Part of a small language model's weights.
Size: 10 layers, width 576, 6 heads of 96, vocabulary 8192, 44.6M parameters.
Architecture: no biases in attention or MLP, capped logits.
Training: a variant of Adam for these matrices, 5604 steps.
MLP neurons of a small language model. Each row is named by its layer, matrix (gate and up: input weights) and neuron, and shows model dimensions 192-319. Each number is 200 + 20 x the weight over its row's rms, rounded and kept within 0 to 999. A neuron's up and down rows have the sign that makes its largest values positive.
Before each neuron's rows is what it responds to, as a language model described it from the Wikipedia text at the highest values.

Description: Noun-compound word pieces
L5.gate916,185,178,190,191,185,203,212,218,185,218,180,181,188,159,189,180,177,204,172,215,199,165,174,215,210,222,210,215,204,214,183,205,212,216,258,184,223,230,223,227,228,192,231,173,226,189,184,216,227,177,190,226,173,210,174,214,182,192,217,175,193,228,166,257,191,145,232,213,210,206,191,201,184,204,191,195,210,222,174,201,183,195,188,202,155,213,206,192,208,184,215,187,209,182,198,180,155,217,187,214,246,203,204,230,217,207,173,184,231,198,195,229,209,195,198,184,199,160,181,217,246,210,198,211,228,177,176,182
L5.up916,223,178,209,179,230,185,248,211,200,192,188,177,167,208,199,226,207,190,185,170,193,202,189,196,197,222,213,210,188,225,172,204,207,203,215,173,229,211,228,213,229,182,163,188,182,204,235,191,189,226,235,224,181,177,194,189,184,209,210,219,226,205,215,204,204,166,202,204,186,157,225,224,182,207,184,182,186,213,177,212,209,188,209,200,199,162,218,174,183,204,196,208,167,203,180,176,198,197,182,246,209,167,194,202,186,197,197,193,228,183,220,199,192,182,215,195,189,225,186,211,225,242,192,184,234,196,203,194

Description: Year decade digit
L4.gate834,163,189,198,189,249,165,227,199,245,209,162,218,219,179,196,201,181,221,211,183,193,214,224,174,176,209,197,209,207,197,149,193,223,207,178,189,214,222,201,198,214,230,208,168,186,163,193,210,160,191,202,187,174,176,260,221,202,211,188,194,205,201,180,180,208,177,217,218,221,209,183,204,191,204,205,195,217,232,176,198,173,193,204,181,203,205,189,183,194,229,194,217,218,213,229,193,168,198,170,234,163,197,210,206,202,170,245,191,162,199,207,234,186,218,223,164,198,192,199,189,232,250,217,178,217,186,153,229
L4.up834,173,219,209,181,228,191,213,182,227,199,158,192,167,169,163,221,174,244,194,184,204,183,198,188,158,231,193,194,179,202,195,205,199,184,180,202,203,191,192,174,234,184,213,216,218,175,188,208,193,182,217,194,177,186,216,170,175,203,204,197,172,231,190,191,203,190,208,171,224,187,183,195,158,181,183,179,185,231,174,161,173,200,252,172,218,207,185,179,188,219,201,207,170,220,193,191,216,214,192,185,182,202,234,189,235,199,195,237,183,220,217,211,213,141,204,143,228,197,184,189,199,202,207,198,204,192,222,235

Description: Word-completing subword pieces
L4.gate1194,194,208,215,178,193,210,195,193,186,183,141,223,218,173,198,212,167,200,204,209,198,250,218,220,214,199,204,216,207,163,161,203,200,211,244,173,199,207,175,192,171,206,215,199,178,194,211,204,195,224,217,187,177,198,186,201,189,226,252,215,189,206,224,226,201,215,205,170,199,182,209,163,192,199,183,174,238,244,183,164,182,182,219,196,217,208,202,180,161,177,237,209,212,194,184,233,168,214,176,202,207,214,212,195,154,190,186,225,214,171,191,212,184,200,227,213,243,206,216,197,168,202,204,195,181,171,170,187
L4.up1194,217,189,165,221,202,199,213,222,203,187,222,205,194,183,223,206,171,176,185,263,173,246,203,177,217,207,195,188,222,176,185,176,231,201,194,196,195,168,198,171,196,203,212,178,212,192,210,171,165,199,211,232,209,204,212,241,194,200,213,201,223,165,198,188,195,200,179,198,207,176,174,212,224,225,200,176,200,222,188,190,168,209,196,211,191,161,222,208,187,186,206,213,189,194,216,208,213,194,193,204,202,193,222,200,232,172,171,218,217,175,162,204,220,198,186,197,210,215,204,182,183,216,190,194,239,212,191,189

Description: Predictable word continuations
L5.gate857,234,186,183,217,211,171,259,184,206,145,202,218,186,186,198,191,218,246,206,210,199,210,230,215,173,184,193,210,176,211,198,235,204,224,197,190,206,178,245,181,198,207,184,210,199,215,200,191,219,194,201,182,186,225,215,230,173,187,217,192,202,162,192,208,219,190,189,191,206,197,188,209,184,170,200,156,189,219,166,182,238,233,185,150,200,231,200,216,184,184,184,216,166,207,171,194,198,204,214,175,173,229,185,202,196,215,188,192,220,193,173,184,187,218,189,164,196,161,189,227,209,148,226,184,220,200,201,173
L5.up857,181,213,192,197,204,182,222,192,232,190,184,203,182,199,186,191,159,210,176,171,213,172,211,180,226,198,166,193,202,194,183,208,225,206,202,219,187,209,198,166,195,215,199,208,198,220,234,214,206,205,172,209,191,202,187,196,190,198,206,191,218,227,212,203,196,180,197,189,163,196,204,235,187,220,199,185,197,218,237,201,169,243,199,208,191,195,199,190,174,176,214,182,202,240,211,208,191,231,230,206,218,219,209,221,177,214,187,201,231,221,184,216,185,234,204,249,219,207,213,231,216,204,180,221,195,218,220,198

Description: Hair plus list fragments
L2.gate1190,205,178,209,173,194,178,201,202,223,224,184,187,240,205,232,195,214,218,222,195,225,216,187,190,215,206,180,214,200,210,207,208,179,191,199,181,230,213,207,259,225,189,166,237,190,222,189,190,185,185,208,180,197,206,197,195,203,238,207,209,188,211,213,251,165,223,198,158,192,236,235,181,215,215,192,197,180,171,189,221,184,198,210,185,241,180,182,201,193,203,195,182,162,227,205,228,176,223,214,199,224,197,188,179,205,188,175,209,197,211,201,225,184,188,253,234,211,223,207,179,151,217,184,205,201,172,202,198
L2.up1190,219,230,210,177,217,183,226,178,190,230,218,175,218,168,171,228,189,234,217,213,183,195,188,198,198,211,226,208,204,217,186,202,202,186,215,206,237,241,214,207,224,153,176,174,212,181,206,199,188,200,204,220,163,240,193,217,176,204,219,220,205,209,182,192,207,183,204,168,197,225,196,176,202,190,204,212,183,194,191,220,199,174,198,187,206,198,198,209,239,192,161,196,227,240,207,158,152,207,166,211,171,203,187,202,180,164,220,210,185,198,203,192,189,195,252,189,172,158,182,178,163,223,176,212,193,161,201,218

Description: Dates and federal level
L2.gate644,191,173,186,242,201,173,217,191,213,192,224,220,198,185,223,205,237,210,188,216,213,176,167,193,196,222,180,194,182,183,230,229,230,175,203,212,193,189,218,223,199,208,211,190,201,214,225,215,183,216,197,214,177,148,190,203,210,164,163,210,189,176,171,205,200,188,191,215,180,185,231,200,207,216,204,190,224,219,189,173,183,166,231,173,213,210,215,191,203,213,214,211,183,197,214,218,176,190,226,238,217,149,218,178,240,191,222,185,192,198,157,216,181,185,213,210,244,164,172,201,215,184,222,233,169,176,215,182
L2.up644,216,174,178,196,189,196,214,187,225,215,201,215,201,212,207,182,173,197,193,193,200,220,219,212,232,191,198,207,205,212,195,228,171,179,201,175,227,217,189,206,216,207,199,179,173,190,222,216,185,187,195,190,190,224,181,221,234,210,174,222,194,193,223,176,250,149,221,202,207,203,194,181,159,180,199,237,199,187,180,212,177,211,168,202,211,208,207,166,237,202,245,181,206,197,227,199,185,178,171,250,203,204,188,198,224,199,184,206,185,247,191,185,186,177,199,156,224,212,168,221,197,220,211,185,177,214,198,197

Description: Year decade digit
L5.gate1,187,218,234,194,205,206,244,230,244,176,185,186,226,212,193,168,182,231,205,192,222,243,209,202,171,181,169,214,213,197,220,185,186,215,213,190,205,167,192,206,209,203,203,200,203,167,167,201,201,198,200,193,176,199,237,231,210,187,202,215,207,208,172,200,204,182,169,220,195,194,183,231,200,210,200,171,217,231,220,179,198,176,193,217,163,224,223,192,188,196,204,198,176,173,211,204,191,198,218,238,188,226,177,240,242,174,207,194,211,215,199,220,199,198,201,229,211,195,182,196,188,198,191,170,206,197,169,177
L5.up1,176,209,201,185,203,207,190,221,215,171,159,205,176,189,217,201,184,213,236,171,209,221,211,205,221,158,190,179,185,186,196,193,196,211,190,216,174,225,233,220,218,190,230,221,202,190,200,190,212,230,219,209,201,180,208,203,162,208,193,175,189,209,213,181,223,229,176,199,213,173,194,163,208,192,214,225,201,159,182,200,209,216,217,141,204,184,193,180,192,182,198,200,180,219,240,212,189,211,173,175,228,204,188,194,207,191,177,208,182,195,204,197,220,191,183,192,194,228,189,197,186,183,216,219,207,170,177,214

Description: Digits inside numbers
L2.gate456,172,184,194,216,196,175,207,213,201,177,188,190,216,204,234,210,208,210,203,170,174,228,182,180,162,202,206,210,155,209,168,205,183,209,210,177,210,196,238,177,179,220,209,184,203,206,229,198,215,192,214,219,209,205,204,233,190,185,154,193,190,183,191,214,214,226,217,236,204,208,219,169,217,192,206,190,184,192,230,195,203,180,190,167,170,171,152,189,218,188,224,206,211,212,203,216,232,192,201,192,188,208,184,217,238,188,193,162,197,242,201,156,191,169,218,199,207,180,219,170,178,201,217,184,241,193,209,186
L2.up456,167,195,231,224,234,177,191,191,170,233,190,206,182,202,223,171,203,200,236,193,213,186,228,198,196,232,213,221,175,219,168,186,190,162,208,213,236,228,199,161,218,219,206,190,207,190,175,205,206,169,174,175,224,193,188,174,209,151,206,157,187,198,221,191,195,203,236,192,164,202,192,171,181,194,196,199,213,219,215,192,181,199,196,206,230,194,146,227,175,192,242,215,208,221,235,198,196,230,157,178,179,214,218,199,190,173,208,185,213,194,212,198,211,160,192,190,175,236,207,189,216,183,222,198,206,186,215,214

Description: Day numbers in dates
L4.gate799,217,165,178,214,253,195,193,233,206,212,169,177,218,179,193,201,201,188,214,179,231,259,225,198,187,200,195,201,186,175,164,165,205,204,209,232,228,180,220,186,221,207,235,195,191,225,189,175,220,208,219,219,187,172,208,202,202,222,182,209,201,199,210,201,211,186,174,168,200,199,227,174,149,205,217,201,211,217,213,187,224,205,228,201,232,185,196,187,196,184,218,215,204,203,198,168,214,201,207,197,201,259,193,166,181,184,232,183,188,203,213,207,238,194,217,197,222,207,206,204,179,206,197,202,164,198,211,174
L4.up799,219,209,197,175,212,223,209,227,236,224,217,233,187,200,218,229,203,200,180,194,167,212,197,174,175,169,175,178,210,213,181,221,202,180,166,194,210,196,214,195,190,195,198,211,192,212,229,230,226,193,204,223,192,196,203,194,195,219,206,223,210,193,189,168,190,188,200,162,196,239,205,230,194,194,223,170,185,244,174,196,200,185,265,182,209,198,218,171,178,188,220,216,213,195,180,206,218,197,181,165,203,210,206,212,222,211,182,221,203,264,188,153,243,193,236,217,223,237,204,230,225,174,218,207,206,203,215,245